MLP neurons of a small language model. Each row is named by its layer, matrix (gate and up: input weights) and neuron, and shows model dimensions 128-255. Each number is 500 + 25 x the weight over its row's rms, rounded and kept within 0 to 999. Numbers have three digits each. A neuron's up and down rows have the sign that makes its largest values positive.
A block is one neuron, or neurons of one layer that tend to fire together. After each block is what it responds to, as a language model described it from the Wikipedia text at the highest values.

L5.gate237:472474506513459520498477553462470550479488502479521491487495466530486483481478494526507476542507499483526529487472459531512572508455536522513464514464528503515527523488495503521540506537446497503522534501518509495484507516493505482512476520504505492478468506461480542481530537469508490511490502522470497497503521539515506486547512551509500451502434571509487456519512527496500504453494
L5.up237:510488487486533528494490499504544531518504518491467439511502493505463539557453492540454471472463487461503540524511564489522523521546512530519458479520479470510489491490566496483516479516511480505488519522491522459536484481546502471493513553529508522507515526513533515473486500472463513481487517463476514490492488482533488505537524547464513485522507535532473488496510473486495498472476
L5.gate281:496481512515543515479490532503472516482529466518516523461492458445481514494493497493522489476451468516512471527443497517530474495525535534471489476496497509508514511468499454524552491520489530504488530477537521496440471505462468463505506476520505535482484445516488512490480510497470489495488480486510483514514478480486506464525494501505545513466475467461503523460467522499478466512500
L5.up281:476496519519512484465525497490526503508516530499477498510538493550475505501475484487508528554456508499494499486538471485527529492470516503520519510508484525471465485494449512494519529475538513478496456497497505504522487470498482459482474506510507506499470486501479538465494469517454513507535477510536474511495528509531513534526541453491510520492545496486525545506523498507502479520440
L5.gate622:519522530508530511462472529516505493501484532517505497485502520532476571493474449493518525490516501498508483566493509495478526502486499498506533528502487508496513487482526497502500469478506508455467488515510476474489510508480530492494456475539526479465511552520519525498485480497466509498556480546466487542448489507520494494461492529501525462515488495543509511444496493507480480455529
L5.up622:512507510519478498492479570529512500476490500487469483518499514527497531492465487479500532452506534451503511510513502512448490509521507509526580501466491512524527507508485541494481447472494473520502510502491498457445488494454521503528482505494507507492483551512518517469497522531513515482514440529540539518497496526528489513487571518510535510540471512488511508494502475524468537445531
L5.gate643:496506542518460519487485478527515500538518528500509477498515496493489485479508484516481512527534505449507501459500529483519520478519514523439529499508486486486474482487521507531512501496492473520470502505518517459509496444482471474502499498549492504512547514511468506498528521515476507533565537486465496489474485503519497506467539507543523486503490524517487460497508495489444501463476
L5.up643:482513487501528487479484487497502475521526521469504531530562517530512516484479497486515465520489525524533480434496466507500476514497490515471558548484462534492493440519466459489539507503523479479482487485491500520485483511490488476473527485513527507490521542491473462523483564482492471485483492541474492497595539521500496528511531494486471488489502511485479489447526467494530461473440
Description: Adverb-forming suffixes in modifiers

L3.gate43:491520514509501487488479500526516478497469532465481522496488533522489507504474470479512441479504485522459504514527479457491544500544534480467525526487496494486494508512516458535537538493527475497528491506523521469494494484443508459474478533532490501521499475492481494504442478469495512491494481460511482451508521516533497479462472484562484521518478529460513530520523499514567500533521
L3.up43:516507457479511533500496536499503491474478500497484502538487531458507519509492456506489446508478454548501461505524483506513498537504494518494540469487489500534480464520492468520514506572452529518468512506488484455550528535468467486481513531494480512527447484475488513482457525457506478500507483501506498485531509518521501508543507502472467507480496508465512498507516477534463477496511
Description: As well (as)

L3.gate761:488493514515540489499514500547494491477477479512496496494445507521496448495525495489510502561509481502492493523471516503478520493530430474483551493512530505534481511471517492524483527488491505540500499484491518508529469436505514489464501482526457515431491475544500531482519522504487483506501522472520493511529506545494536505489518503533481501547522470469505515494481484496517460525498
L3.up761:506508481487494455502497469525515492499526471511508508515501488508493479499457477513517490475459469498480520536528523523521491539509510520506541489491483478489499467534473499503515465488504475486496548509516500473460530506486486492512483518530466493500480515475477479511458517515481509525490472437480472539512465514484488507492470515555503531485524485452486538477539540511515487520541
Description: Back-referring clause starts

L2.gate3:500493473526526486528510475527498484502481514480491482487475441550488494457482500479519486501462493447498505462531535536524495527486446483517555484486467469512503437485514501459450452509499486490506504505495512516518484498549492492485466512533496481525548510497500503491518484507488543507471512465525508482516552541522483517460527515533531466482510520505501503520479489523454501483473
L2.up3:518510490500548477509489431545480524515513518524510513499506479499492456479498513491512529528496507444507517443505517508493509529489466497490543495487501469507530459504525511448464451479487536465454484527531487512514478509519470466495490493512526494500516494517505481488511488515513531517483512505520490481538520542522472544470510526544515486519512496462515524490542492523464501503464
L2.gate47:500453475535522473507462523455474514548504523503489522444508496502513491542508490509500511465479529490494489534503496491543524488477522516490472528495517454459498517465529471488541492530561473512520537509500479498517477491519496456491506515517504526483481532503510499473465467542467439524516489502549498493467545509500490470554490545535517492528511528522515499476459513502525505483529
L2.up47:488484508513546511501500480508501491478524489500492509520534484547531489479501546479510464516501527461486502552476538478520507456476533466421536513466463522475555465507528500475542467516497481533531482460524498475499502507506506504505485514493504492516509559467494481489517474499513498551508497522515514507523505515516494472485508538552523482467477520507470510529505528515522510506486
L2.gate57:509525508532461477476471462490486463530516496490509500498480484489547481533522468567496511496473495507530465484514518494483465537516488507483494464503508461522528530521478409524500532475525504442515505497537495476518460494531474527495523483490498482516528479468513548484506496498514492521509493469493453496522476532452466499474475499486477507474537494480508482529489502502485484496511
L2.up57:518493489503466476479473473500486493514500495518506498513474501505510485557525468534460507500491487520538497437511480498497447509491477527478466538519492496479534524490474490464455506490515517487531493499562503496451473479509504539461484481526491486524493450430526489490508497458535513550475470495456487501533492469491500486495526529529483465473511460481489450530544463479489525477526
L2.gate90:527513480492489502472495508530457522497545479544506509490483511527488491507536498512495481462472513534518516515516497508480513510478498502498476526483533487508499523516547494543465557483507504459466520508493498484536445479486484540472528516465504533520460521518514497507463542485492495444499485507501515540543518554530471487517452525493479497536515464496494502488508515493535454495488
L2.up90:487510467507495466520494476507532473534487506510486523443501520442490510493484456537483502523529497522525515508487525493489485520535483477479515445455485508500516473515476481471484495552465483509511494490498521499516532489488483503479469475555503466490556481465503501466470495466510456540491497456500479469465490461472510521496492457535448469490499503515501524495507475505511539533539
L2.gate177:517457499500543499486510493506510502514470503494513466476518546486489485494514540493538457541472531525523537507530476495482499514507533485482527489491454492510517503572522503493494493479517477497505488469499491494517500505520534515486535527520487506508482462482493515496523499510489513502491512496530498517503512529465500465485512447513505482525524546481519539504527535481488466541492
L2.up177:453471439514487511497527490538488521475474525493480456482524530506484504532549534562516458526462549513508500507493489524492518447475509468464471522489520495491502453517543503492490510545519517506534510481487479516534546521535505529488516522504502505511486480499480541520542482534486510492493479536492532528486528511488528468492501462529505494535504566500527487490547524487517511519464
L2.gate236:500536505511506519490475476536511500537544485526515526501472503496446486475446532476537491512439511470520513475523501520518502501512498461463526526507511480506502461514496467517505501443514467472522554503566485491513448504522468482507482506441505501508476483473530507516508485515506502508473479515520510486536510435492492499477512497521510530478490484451488522496495476483529528522488
L2.up236:523501542520519480485510485465527494505486506526513519462515517497497467503468538488511517541481475496503518491454521489547484493497562485480514522498502512527494505540513476556506490475528512536484525512496502533516445470464535448548562527479494497500516494464534496482488490432519515515521545510489512501519473506476520492472483522430533523532510479465516518482502466516522517528509
L2.gate382:498533524484504509484489534493482513502500527488466438498493453489543456498515472508489523539548530435450491571515514470489490465526509482481490527528468487508522467476481496498504507543523480503483461496552499503478475468482545532466474487521562513520532471482489504471545495492530490479463506509500502483506521518495490494485487450527502494530487490537495503496502506513479512499460
L2.up382:536448522480490522521506528526502502491527490514477488491484455479549483507511466486456521538465506467491489507492485453466515493528538480499514539445493514511480504488522505513466506494487484472520552520509491502485496485483459501511441522506506439461481502434520467494559533483515486503473501519462491474499505492496494496514500465520495458460502464507484491469563515531474541474505
L2.gate439:515551552454575501475522505533484493470519483505510487548469479444492505524515507500557471500541506486527479501516501498525484481498516543509517540472485493511531468522503478473454499525501543450505494523424526476477498488510492469421469445519519488510506528466503473540515518513537493481532519500500533520479523526481509466502471525521523454505490491502466545488495480463516505445498
L2.up439:480510502508540537474526475513473505424446491517488476541476517475551527515530560489517477545516537520509474492560510460505514487523490535499502521502503510514566516519476473481484494471516552520511492498450488481464485519524471464461510428534532496473500489503516524519455498508513462500483459490516526511465554527503502493510496512518504518540490536509468511484512464482518476490518
L2.gate509:486495465495498502513475547524510511475512506541496502478487522534498527523516483475529476481481550465481473500516509430499497478492502454496534514495512553499487503502498511470499470537487465495512524506509498494441533482496498482522512487547527495496471501525491528498515483524459528507446498517503489485501506486493470526488495513497516471499525498559480542485527481477496477496490
L2.up509:510513468457504500479467511543553508474487503529489508497512529513514537506515492496530481476484569487465440474467514443509475501508468480516540520505502555482495503500477519495492472531502480498511516501504510503459561486477495512507476495555530491500477512521497546492504502486446498514438489494505485500499517476502483502506482504479511476503506466557476505498502507476456503504512
L2.gate718:530478491486522512466487521527480506511518530527491461490525533526466517524507520493490501483510511500483516512474520475498524471483486538481491536538499545492531489534493473493497499496575470482499537544494477469491458480540455454504528513531489463516505487500485516482518489486531462487472511563532501483549503529468503481504520502489562511477465466515516506501511513498484460493535
L2.up718:517469479469543505439523493535491478514520507506502477476498487505488538513513534542494451516486521505483514492516524472540492504490490503487503502559481521504481473537502481501513523501547489526506484491522489487523454469535480425553498482532489464531530494496488493518521489483520471507490501556530498480517489521468501521488524479513531521473488496530521541481497497494479474514510
L2.gate737:521524498492499478459500511501485462483494471563475493473530496497471515515494512504525479459496555512534498510488448493444538486518448480456475516529506479471502525506467487499499462482515498494490473536534534504497506433514502517469492509496504506509530529491475506488464554529497519493536504538466487507538509512474519526491501513490505488483480541485525545516492517460478515476496
L2.up737:489500487501541522508548503479470483465501488532445476447562496479462486523490529526491487514476519503524531522481448474477540510522506497460520531528447527479512505470499480467474468549511478515487483502494516512476500471474535492464520486495532486478513533469480525467482518514527492502510501534445502491511499518489519502477507504507496491498466556509534494514528496477466509484521
L2.gate773:517493531509488464478452501488542506488501487512522534517514520489482533490477451501494532489507499524511554528477469505460493515520502481485492499513526484455512500511501479499495442509527492535495498441504520524508471492536481467465525480507513513466482465473495473521488531472527500472534517502487469547516533462555537475494498528527529483527488497487464537484494492489544505461508
L2.up773:506497492495474467479488492488518477469512503502487553514501513492505537459462452507509537498504515529501564506506451484470489503540487484477505493525532481505494485526545462513512438514471509486504526480504520496508512457536484475511532482527506516467478478478468500481478523470527481478523540511481464551478541492559527498484492554528497482541480526505469519481467500513546509481513
L2.gate808:509514505496464529466477473517501545491533500524496496480500442545490504501504482532524522529481501517518470528483513483515508493498507503487514530535506472495509450493536487505504495489505497478512497466510478501438450458533487507494512489518519535546469516495539533496500487494497509507446455499528544498502488489542470486525534531483512499544518489474472497461512493495466480453538
L2.up808:497488527482491551484496501484487542498550487480493509506458506554509501466474495530475520518459469506491519524481510521499490528525472522455504544524494507466481453490494482530498521544491462457494490450543492528456479472519496485481482550562522547518455496494519499503514484470519510481499476483510470514476517469506518497474506503519505517463466496526485461485501490493497502474508
L2.gate881:515510463498522467491522517495507499480517504501511464471470485458481510534513510498519521471494506522493471480491512487504526557521471517494502538581524456519459510511505462502444567487488498496488536516506538551485512489487483474451485458502499493499477505456469502531506487516488514516467507519504511470507485517465538513490486518525479490520504494492473527503553503505466541495548
L2.up881:503536448488510449475500497495491512456459520534487468481481482492478467497493534518543498468461524498490498514555492471469504486490529525498522535518490485490507512458512541521484491519461564512506515540489478530522481489504484476523484516507517501507491484481507496543496491502477490477466444523475536507513519515452531467515523520521502486533478482506493480495531524523488432502499
L2.gate943:500546510491496484507528501507482544515524520550481508492523550490472439515536461525531470514508510517558491529533509452491547485516431513448491508534492494486498466508514500485447534511506492454504510486529473528521481488539483492443543502460497484498505471499501525499494506452501485484464499538522483475522530492501489487466504508519548487490536454478438481468548462458515452487500
L2.up943:511524511499521440510532505510488502508520522538480517489493550487459448502494485525551472523478532495536481555555511469492521502523442494468484499542514463474495445497543501495436521502495484461488500489519495517535502486558513496438524499454476485484507443522481530506509507458485493512464522523513508510480527495507485498479486487553541471496534477491440502491536493446518436475493
L2.gate982:503532494491488510578475486509515485506506482515526460499486507487507505453507479497504510507473480531502469517451534515527539470527474461489527513529586515505505476535535506486500463459489512503497550495483488532575466494525467506456500511463532505514465504517498449526474499517522468532532513504481518494501515514523511512500529544480481490522536502533465504454503488504525479478471
L2.up982:493500509514490509541506485508448510465449463486490436508479511467505481485542471539503545493485503518519510538495531529516520486528517503474539522495541494480497496505498507493501472457539499517471528484494486486480493542514461506469504522486532490495466513516496467548454533499498470516511492501527530496501534534498488552528534505513475466484495495529469506453520490500534488485476
Description: Degree and proximity words

L5.gate351:512471549514495535557492525497494471541503487445486542511501552463478494505476494480484499528497532540513461489511507532503500506497516519450470503484488540511476465508482473472459520454479478474528504474495512517527476505482499492468512509467511507463513512490495512526533501502495460484520511480490467475525490535490517426510497498514484504519514487482559505509524529493488508484551
L5.up351:518504524483499495515460579472491511488518509471522528528521506556488520533492490458518572496520480454498478492525474517497510519527471483487473516509510466526448485461496533467460478520479501531484529523480493497521473468517491498530486486515455515488514535498499474490498477501505491516540500535477479539527485531520474477511419497508482488470513486500496521476488508536465534525521
L5.gate441:495513488505479479466512504456503478500496484535506475502489514518468510477506451490508545482508483514527528478476508505475509521510511462481524493514510534516510502519455479465496539522478485495509545513491511467468448483495496516491500478482525460464509514505529487521526498516493425473484483506445481542498517485521486497490498508491513496489438507445503504489470560518529476495503
L5.up441:515535514483504525525509449522525493477489480497490496557492515520493473470500526481517469536463487484516457521500519517547470515510519508465459475502519480490495519515519488488509494477519475451508511514504449507506451490507507481469467466495488508488422490480488489525476507501517549522514534520449502512477488512524514519489467554479491503510514484499489432542503508468475488515542
L5.gate458:497530498491522530522495457500527544525533525520505517482479486515475513500463477484496495511528522477532503495493525511506475539531527486468537488513522482528517507515495477526499545519511511442493471513482510462526502517457497460518449509505498498477521517495526516513508462501453515507474510492552518527501435538453506482520532503526500488504451539490487480504437496475476533462542
L5.up458:520514488510522481525512500495505550481507475487497523496488487493506468514494508488478496522490520510491470481488516491534546516479486480491488446480481471529520477451506504501451544486524517468524508478470450529548515502428495491476462498485518530533540501482498483497548486516488509513467528488514494520488553508482502502497476552479537467544458466499459497516516522500457517533498
L5.gate713:528477522473528493529465535516495515548533474520550551497466506503491488513536535496511489489456507524459490488533481474472513478541483484497521539488488467517472510498497485506509523456494540496485507501484510495517483443440505486514510462481512509492517533475462479483513487484503505540512527501509519538511510483482494508492512531490510469486484489483537480456524528529495488472515
L5.up713:523506514524521511509509473516509500493507491512488500493482509493485515462531484497529505473511477525519508522540458542509496477457483470427499484519459490500541480540494476504505515491500543478509537494483464517488500454505484527510508503534486496512555502516498481515498487501487504479488475536504463499518491503506449488496535486490526500474491505446479508524487504523510458524528
Description: Slot before formulaic data

L2.gate33:509485490468543499467512479512508500507513488522500459468481469511462490544481518511553543510507545476507507515477541508502523513476514545461484502475522508485458503485502443526527489522531505518496496494505489529509484476510547480488568451527486492469501554480481548528465518540464474488507509452458528488486491493481499537499478494489506530477485484463479490500505467545519496502492
L2.up33:527493407505563488494530488468470489536489483514516457472504547517469515548534544515487505529519513470522532508497540486543448515507506480524493520501553528504540461495469470471518490499525531512463532476532481521481488488536542481490527460527502519485527454465535484456488527528525506486521527473461512478504531476475497496461502492496506489496472442506463519539532542490522520488492
L2.gate87:491456563521452558457488503528470519483503489500475473511506525479492537526463482521537516482488549492519505473480504445481504510499506513507511521506512534485488513502511481506522494513500487540491515498519513515509501503521470513504488493512514454473526509479516487473475516544452481519520485476490478489500539483492493486492493507504447425517510491493466508498509477495501515559511
L2.up87:491453579524492548449511510511449504499479469489490471527476513472486550523453523521541491512449541528510503447475500457482481504503474534501503525522494538484491496474489481474525486497510507521487485485517535533472536486537481486483504497498536479520499510481506511467492515521476499510528497482485473496503516456515512487476512517506441413502497515491501501510529517507481501531496
L2.gate99:516501471476517480524433500522493492510489512485520496475487514505517480521537499474504515518459477497461528504488520526509504482512501446523480576525493506486490471483476510482524500515495493498501553523468525463518482425502463479523492495544452472493507480505468496543525508500503500510533504482509494505531507509484470534495479503502504510516497450477490496501483525521496493501542
L2.up99:540478479474480497472463477527484523514475530533505518484474507516499514496489488483509486532488481472509526481483536569478493449447479497488485517558457523497502467521484509509528478492495487504494479541473533483491514470527415493561500501568480494476539511471464525556517516495484494549523498481497484489536473476561469527495510494498524480457503463499494515470485505471502480551526
L2.gate198:545491459459513499497470482515478518480491519536503516518482531479492482506524519453508490527502488443532487518467521510515513465530504478490517501479488510540462530452534500488506537543487538487535530533504525511504501444498516472504503500525447493485513488465507485538490523511509518541497530458519493487532501507523477529493488547503501515464504497453443506485558507539487484491556
L2.up198:514472474455516518479486450504447499498481514523463523492488501482512482477517509506499552508509504483547460508495552507519500430528513526500503461515483484535500530493520487485502526523500513506496487512519509543493463474495508465507531518541476465472477473475507493505476501500465493551497504459511489507509517491500524566507455523513492520467516515485466494493527496517491488474558
L2.gate256:484489508504504454476465492517537506495519515520550454461488506500501513491472514493487529522506487477514450482539490515519519509505499479501516516531502504567459518470521519505498541512488533506462550483534484474509503445471510495516510519505459475491503486477483521477507485504483517557503485502515502495533495540498470477513503476512465500489518530444463463502488519493490487458517
L2.up256:499490524526509421480450502516492492472530512492524479478494492474512488464473527492512528493502445462540468453512473545495511518495468518503492528499507478558489522461489520531489522492477511483520537491501540488519496434496507491505489489506460474493520477455501507493520468478467533583521491491517481498524479537531495518482529489495484482478531513444490479474517493520490510468520
L2.gate257:548483521452481553481471478515531512469530538536494509530449539485488466461497487471519517491483519537537489482493543495481506524536457511474496501513483454509508476445490514522484502509500518417485486494489476483484501461454494524502515506551470513474524512487483485547539502514495502523488468478517499550527487531472508493462504510485492495531525442514517540513523492544491520460502
L2.up257:518482484471487544488454461459518563460524531525505531486468506505507458478488475499521515485492504506528476517515532469479496533554471502470513501495460447521530493465500517521521478511507498475447494486470480534530517438437497485524505538532499505468519532475452457564512506473487486508530470478526501512507496514459543504478547498494482483501516489511505508519507518559492531465507
L2.gate263:498489443522515519481514480526536501506504500534534498516507481485490526513482535523534517498496520495506518487535538483485457526513524509516479538508535470477530513416457490483505490508533537521466479498472494529509529489501511528478499516506483518497481529495494531507499517501510464518512485521512454465533520494477545505470473495496500544443469473446578516532528487531481511503513
L2.up263:502501477504514523474495474476567467503497484524525516480494501479501498519498511502486519534481497472512515482508500464466460519490511490507503497492520514465506516478458518491518501537514508516484494513490500518528532478488508505483494505514516506482525536477472529481490490510494459472514491483533444468521557488474523494529516490492483521486499477500532519520526499518481507515477
L2.gate350:471489500476522456512452531508487521490533516535501514528496468515466493529480505499508526481447503506496494529522567518513546460538505485505503495494490520503487508478469545498463558502498497507534507486500514474515496459523474467502478476541478504499510516447494491490484523552500527546521454485469475540540448506502485509498517521488492499471523517498470491505517545489534516484520
L2.up350:513474492487508512516462522526502484474505494508486510513482525511473507511476526442527523500509498478498507503516520538515547462531489520496488496511529499527470492470480525512455541517504502475534504496488539499501474445530455479514489460561453499524495507484490521531519479529489535555549455458492489529533460523508474507516539514495497507480501477480497513468534553534558494483533
L2.gate351:489457508469522496472469506506539510500473510487480498502449510543493504535499510510481528478487507488541512442482524490481495501498496543452550490484500479541538481491521486449492513533501468471475554515490477514507500461493478469530507476516456516525540521471465505483504499500475544493546453499544487480553458494449499500512507510494486494482515489517492491448509503466526501449513
L2.up351:483443473468528506446479499491526517507454529477500490500503505538493489557521529506466543458489509499532496447456494456474514483519523549467532476478510491499534473509536490471492512518505500500474514485490509522537498458490482510538514477504494473488503511487467499495493507474494528492513490499572514490542479474493478536512501504491507495475465537504497494463520527475522514480468
L2.gate494:519493517477498492500467523491496547487521484499511530510512502521478498506460533476471430496445495531515502444538531508500516529520474504474549500513489484554482476485488453497481530536523502522486494526512464460531472512484474496494535501516469497485443542477521484494478487512468520464581479480523515501478535470456506503483493515523515483513504461491509513507466461501510490492499
L2.up494:548532500498535461491480478511515550544495479520530516495515482528496488488470541533518424510476541503518537492551530474518481522495527530505538509515475473520521471454514489488482494508511514493485504503512514495511488462490491501466530492479454528475476530446467481503465453495504468491537456491527502488477524500454531527451469562508495506502482471488493507543495502516490519551516
L2.gate555:491508475514531479502470498504530446521471533516517493473476453490490497463509487504494519479495486538485509480520469515543527502499469478512487518559533492529488518443486502486484503472503496471508488512521478508530465417508468467511513497545484496444473480492541485489541506482492504502537484504500510520484532545487503487525512510534500504537498503500475534511509523549500461485519
L2.up555:531491526467439475493540479497436497524529458492492500547488475492505501517493497525535507479478510460493571510472505520506493485508511540485536495465474527464463429501525494502520517523506487525513502503510509498517491497504493479467513502511487466475529498468496507530464477510448509497509493499488461533522470502497514528495475488508514465497523521523463483556556484474499492493519
L2.gate672:508509487490513459516439490528467494492513497531524515485482486466506512508496507512478528505484472511489515493467494504498534480517507470520511526481555527530485476457520510489504519506569503502513469515516534492505467448473519496481483492537470494525515520469478510537520487466463537513550502493498513484538475530519484553459521528521505494510532449456469503479534524528480526504539
L2.up672:522511500448483473504447546528497485458536449514488520501471500503485486497522493506475518525470487485486527476490515504477517503528512450509542468452527497510479466454464519495499564498545533509490509513516508488508458474450447497493503489496475485534514526491480513519499509494494542484514470501496513479486469488499510512476502527505498514511538493467517519524519537477476516493538
L2.gate774:484482472494468504489433503508478495504484528519487517509500481447527491518493480480520506494504522476494492522482490512478533469516491437525500537491506485544471517481539537507489515495518477489534533512499498469499514471485480473538477491529467497465515497491512541538525452490500492483537484479545461504505470527500471511440544495491463503498528486484467515498506506469500531510560
L2.up774:483460475520476503482447500520491497513506536521485532518507489438537506509494481468522505486489532469485518510515477525501537457533492430510502535495537489545456490475504520509498501510514485511528521510514504472476534490483483472515482485525438510451510504475515526537553451490508490485521487495533472493520492495502481499446546507491466508502528463477479507502505508486517539481561
L2.gate847:514511482511518449485458546510549468478512534531520518508486502515479485455518500476517508492473521480520509480464492533506562481507484467484513462513455509494470504485552516525481544487471564468497516498491456488509458509506513454457459508518509463521497468508517447497515467537475537535497509498531497493520502515465496483449503512493529548501503490528466480502509519537472517473517
L2.up847:492482465505498480480420541501563482475501506517496507494480495511457484431481512500515499504487539485510522510470495524497523467500463478497531497496471477497461479475542515509498568512473538477482498503499484499509472484526505453475472475508461533467473481488530493520521439489465518566520507482522471454519529520466507510487539493520536516518527459507468499518512520552495506483526
L2.gate897:509467509496529486492476512510483509498494488530522505466472486488516475491498512479500475493459531480529517486524508511507469486515499464488539493489507510537490508459522528557493521550451506493551516538502542462478546501522454438516462472518429472441499466476492496543499489498465498508483462461483468516481509493506525495470513528514507456477526479509512485514489529535476507496522
L2.up897:522531534500495532478487468523463522489481501491501535471523506514492508499511524465528474511488476478505465509534520459516498501539481460502533489530503528535476531437512505545523501531432471510560504519507500503477554518508492446493504477511447473446503472494529510491553514506513492466492500506515451468514538468493547492482508501507490509490498485513512513540524483523457507493524
L2.gate950:497511551519545501528439480511518503492481509524533511507482518551479535521476535499499498474482520498529510472492504480519464511498480523488528524505499486488480488470562504540519516454488495488532515460506508496515481451532468474508471486532462506484499534496502486506479478491466470498540482461500514522539498454506512529514497515499527488513517495473451466459514518536491487524507
L2.up950:489459514495496525500485507520501482491465514515554485530491479499530525514471515483492483505471524496497506493502509512488471498511505503475511505492512506509460498485521506523501504507541507514480473457509523499496456460558493504489495502535491498473515526492529510526432505523476503488562463485509489541564512457509465504474506503524511505513578467496471522489471492518456551541472
Description: Statistical summary headers